{"n_layer": 9, "d_model": 384, "n_head": 6, "n_kv_head": 6, "head_dim": 64, "d_mlp": 1536, "vocab_size": 16384, "activation": "tanh_gelu", "norm": "layernorm", "norm_place": "pre", "norm_eps": 1e-05, "positions": "learned", "qk_norm": false, "attn_scale": 0.125, "bias": "all", "tie_embeddings": true, "parallel_block": false, "init": "uniform", "init_std_qkv": 0.021, "init_std_o": 0.00495, "init_std_up": 0.021, "init_std_down": 0.00247, "optimizer": "muon_variant", "lr": 0.0126, "lr_mult_o": 3.0, "beta1": 0.93, "lr_head": 0.00754, "grad_clip": 0.5, "warmup_steps": 200, "schedule": "wsd", "decay_fraction": 0.284, "decay_shape": "linear", "final_lr_fraction": 0.1, "batch_tokens": 262144, "seq_len": 1024, "doc_mask": true, "train_tokens": 1134000000, "steps": 4326, "dataset": "wikipedia_en"}
MLP neurons of a small language model. Each row is named by its layer, matrix (down: output weights) and neuron, and shows model dimensions 176-271. Each number is 200 + 20 x the weight over its row's rms, rounded and kept within 0 to 999.
After each neuron's rows, "fires before" lists the tokens most often just after its 100 highest values on Wikipedia text that the model never trained on.

L3.down1119,183,189,189,193,218,204,154,186,212,224,186,208,199,153,188,226,206,171,181,199,219,176,219,201,200,212,224,198,229,210,188,212,167,222,199,203,196,181,201,167,170,215,177,204,194,180,229,183,226,198,220,186,199,198,179,199,221,189,222,214,164,187,206,238,197,194,177,205,195,184,193,199,183,176,219,220,206,186,197,223,172,222,226,214,208,180,206,201,206,220,203,192,228,206,209,174
fires before: ", ", ". ", ") ", "of ", "s ", "=="

L6.down1067,177,194,194,187,214,235,173,224,197,215,172,188,211,160,179,188,186,217,172,174,206,251,200,186,226,172,222,195,184,208,212,186,207,182,218,169,173,171,214,230,185,173,191,198,236,208,166,184,177,190,194,210,221,204,208,181,234,188,189,179,233,176,180,201,181,198,182,212,211,202,204,197,220,198,206,180,160,178,195,269,189,234,203,213,200,190,192,195,191,221,211,174,209,208,148,170
fires before: "to ", "by ", "in ", "with ", "and ", "on "

L3.down1154,197,239,168,177,210,187,182,207,193,205,170,230,202,221,201,173,183,224,230,222,180,220,187,218,193,155,191,211,205,217,214,210,201,171,185,176,187,214,221,195,201,209,184,150,185,205,214,210,229,191,208,228,203,174,216,196,164,176,209,215,199,199,218,216,222,192,194,180,227,204,184,190,206,219,180,199,196,215,198,214,224,218,209,190,206,225,176,203,175,205,166,229,187,193,212,196
fires before: "the ", "\n"

L3.down339,195,154,212,153,183,202,204,184,205,199,194,197,190,223,163,212,198,153,217,169,207,239,220,187,183,195,169,181,175,218,219,212,172,211,196,220,235,201,195,174,206,175,194,214,180,221,205,194,205,195,210,210,218,226,198,186,212,214,211,192,182,224,235,219,184,217,201,202,213,212,208,230,192,185,203,202,247,228,181,165,188,207,213,217,191,191,241,247,205,203,188,207,207,195,199,192
fires before: ", ", "ts ", "000 ", "ound"

L6.down1266,224,196,170,210,207,189,224,225,230,190,191,165,195,217,240,160,249,202,203,211,211,176,203,193,201,194,200,211,199,198,184,205,169,209,206,213,181,217,204,213,230,208,170,219,170,239,231,204,175,210,206,192,186,191,193,197,219,202,216,207,182,220,204,212,240,184,198,219,198,198,192,200,208,219,194,188,212,193,185,228,228,189,195,147,188,185,206,201,205,192,206,190,202,199,174,182
fires before: ", ", ") ", ".", ". "

L6.down580,206,222,196,214,206,210,185,226,182,216,229,192,205,184,178,189,195,200,179,183,177,181,209,217,202,183,206,154,173,219,149,198,210,207,209,176,233,192,205,192,157,221,220,186,156,199,207,190,211,211,180,218,240,241,193,204,222,167,203,258,199,181,200,221,190,173,203,222,190,223,219,208,174,204,225,209,182,179,186,173,183,219,162,215,226,211,185,215,202,160,190,207,235,233,171,227
fires before: "\n\n", ", ", "\n"

L3.down1150,214,157,195,193,197,180,229,232,177,226,177,223,202,208,171,217,199,193,187,195,173,200,203,224,173,211,192,206,172,208,199,205,209,184,194,193,195,215,195,225,192,225,221,225,194,205,209,192,205,224,226,207,232,165,199,213,222,180,192,218,159,218,190,244,206,180,167,170,182,176,214,177,202,176,200,193,210,183,185,227,185,195,221,238,157,229,204,217,194,208,194,211,240,187,202,181
fires before: "% ", "were ", "^{", "|", ".", "of "

L6.down881,171,197,187,202,200,205,179,181,213,192,210,161,220,214,215,198,223,203,220,213,171,229,226,190,204,194,170,190,170,191,220,150,170,241,216,207,242,187,229,201,196,188,235,228,216,216,252,196,198,204,179,180,206,190,222,209,188,183,209,178,201,191,186,204,211,191,190,178,167,187,196,218,177,182,216,193,228,187,184,214,226,174,174,203,205,178,191,173,200,206,221,189,224,215,199,211
fires before: "in ", "to ", "the ", "on ", "The ", "it "

L6.down1507,194,192,171,192,201,185,180,188,193,185,230,208,230,214,201,197,225,213,203,208,194,204,188,216,192,182,245,214,147,202,168,181,219,213,168,192,186,209,189,212,212,183,194,180,195,206,184,191,206,208,199,209,189,211,215,190,224,182,201,221,235,193,233,196,199,196,184,206,214,255,199,208,245,186,178,229,221,181,200,225,204,209,227,222,171,194,203,211,229,227,167,230,204,211,178,183
fires before: ", ", ". ", ".", "s", ":"

L6.down460,195,213,204,202,176,179,211,210,226,224,205,168,193,211,230,190,173,233,211,195,200,220,172,222,188,203,161,201,197,221,196,162,159,190,204,213,240,240,174,198,229,188,223,201,204,199,202,160,187,211,148,174,203,230,211,213,196,173,196,221,208,200,189,206,182,186,195,184,196,211,226,203,179,199,166,213,202,193,216,229,208,242,193,196,184,195,197,201,192,197,180,229,224,193,209,202
fires before: "that ", "the ", "to ", "a "

L6.down1065,198,217,189,225,181,172,188,204,160,197,220,172,219,171,196,200,214,214,204,158,185,228,182,208,221,228,173,222,205,204,208,174,213,233,192,168,199,199,207,222,177,235,198,195,213,207,192,171,189,191,209,232,229,196,163,176,189,217,235,175,216,173,186,210,239,196,178,188,168,188,220,230,207,232,187,169,173,214,186,203,161,199,173,189,218,234,213,172,215,181,196,198,213,182,207,190
fires before: "by ", "to ", "with ", "in ", "of "

L6.down388,249,201,203,205,192,179,240,215,201,198,195,192,207,178,192,189,185,200,199,179,191,210,196,191,178,219,202,190,196,236,215,224,226,194,217,212,169,194,204,187,204,203,185,167,205,177,159,222,215,195,204,211,160,191,218,189,214,202,214,151,155,198,203,148,256,193,171,189,189,195,196,185,220,212,221,187,212,208,205,204,159,222,206,212,190,162,196,200,220,170,233,180,188,191,205,198
fires before: "| ", "the ", "there ", "racial ", " "

L6.down1096,153,182,192,188,205,169,226,213,189,202,209,187,187,240,241,167,183,211,194,209,214,203,212,214,230,204,195,193,199,222,203,194,209,209,207,181,217,169,205,173,222,197,227,167,216,223,213,188,213,223,214,187,178,197,183,189,219,232,162,185,207,205,220,213,186,190,181,206,180,205,193,177,191,212,171,206,192,217,219,248,204,227,180,213,228,204,200,226,196,230,204,180,203,167,182,214
fires before: "- ", "=== ", "The ", "==="

L6.down107,199,209,172,178,206,199,185,158,194,208,209,202,202,202,160,236,210,196,184,203,200,212,209,192,203,220,220,214,184,179,202,199,200,176,193,183,205,193,209,183,185,201,181,183,219,230,195,200,183,203,180,186,230,194,158,186,223,184,174,191,205,193,179,187,178,208,203,173,180,216,233,218,201,244,183,210,175,163,175,164,169,206,202,233,226,205,195,176,199,197,168,206,167,201,192,212
fires before: "- ", "of ", "to "

L6.down1146,175,210,185,204,184,242,193,226,186,208,216,175,206,217,190,211,186,220,179,182,180,197,219,217,238,157,183,199,175,222,212,212,233,166,226,177,222,182,180,185,224,189,226,177,176,201,198,225,199,210,182,209,198,236,205,196,193,146,200,245,215,193,200,203,261,217,214,170,205,183,196,194,194,186,223,202,201,197,165,182,187,176,173,215,197,209,172,217,206,229,189,182,203,193,179,201
fires before: ", ", "ed", "ing ", "ed ", ". ", "s "

L6.down479,194,195,208,208,190,226,185,179,187,201,217,189,177,190,222,216,190,184,209,184,189,213,164,213,155,188,211,192,227,220,201,185,206,198,135,223,187,191,187,162,189,199,198,174,211,228,183,224,194,205,215,194,207,204,206,176,220,184,203,201,211,192,198,228,174,188,228,172,205,209,211,190,198,238,207,196,189,203,189,180,198,209,196,209,164,214,191,194,189,216,161,208,204,203,189,208
fires before: ", ", "% ", "′"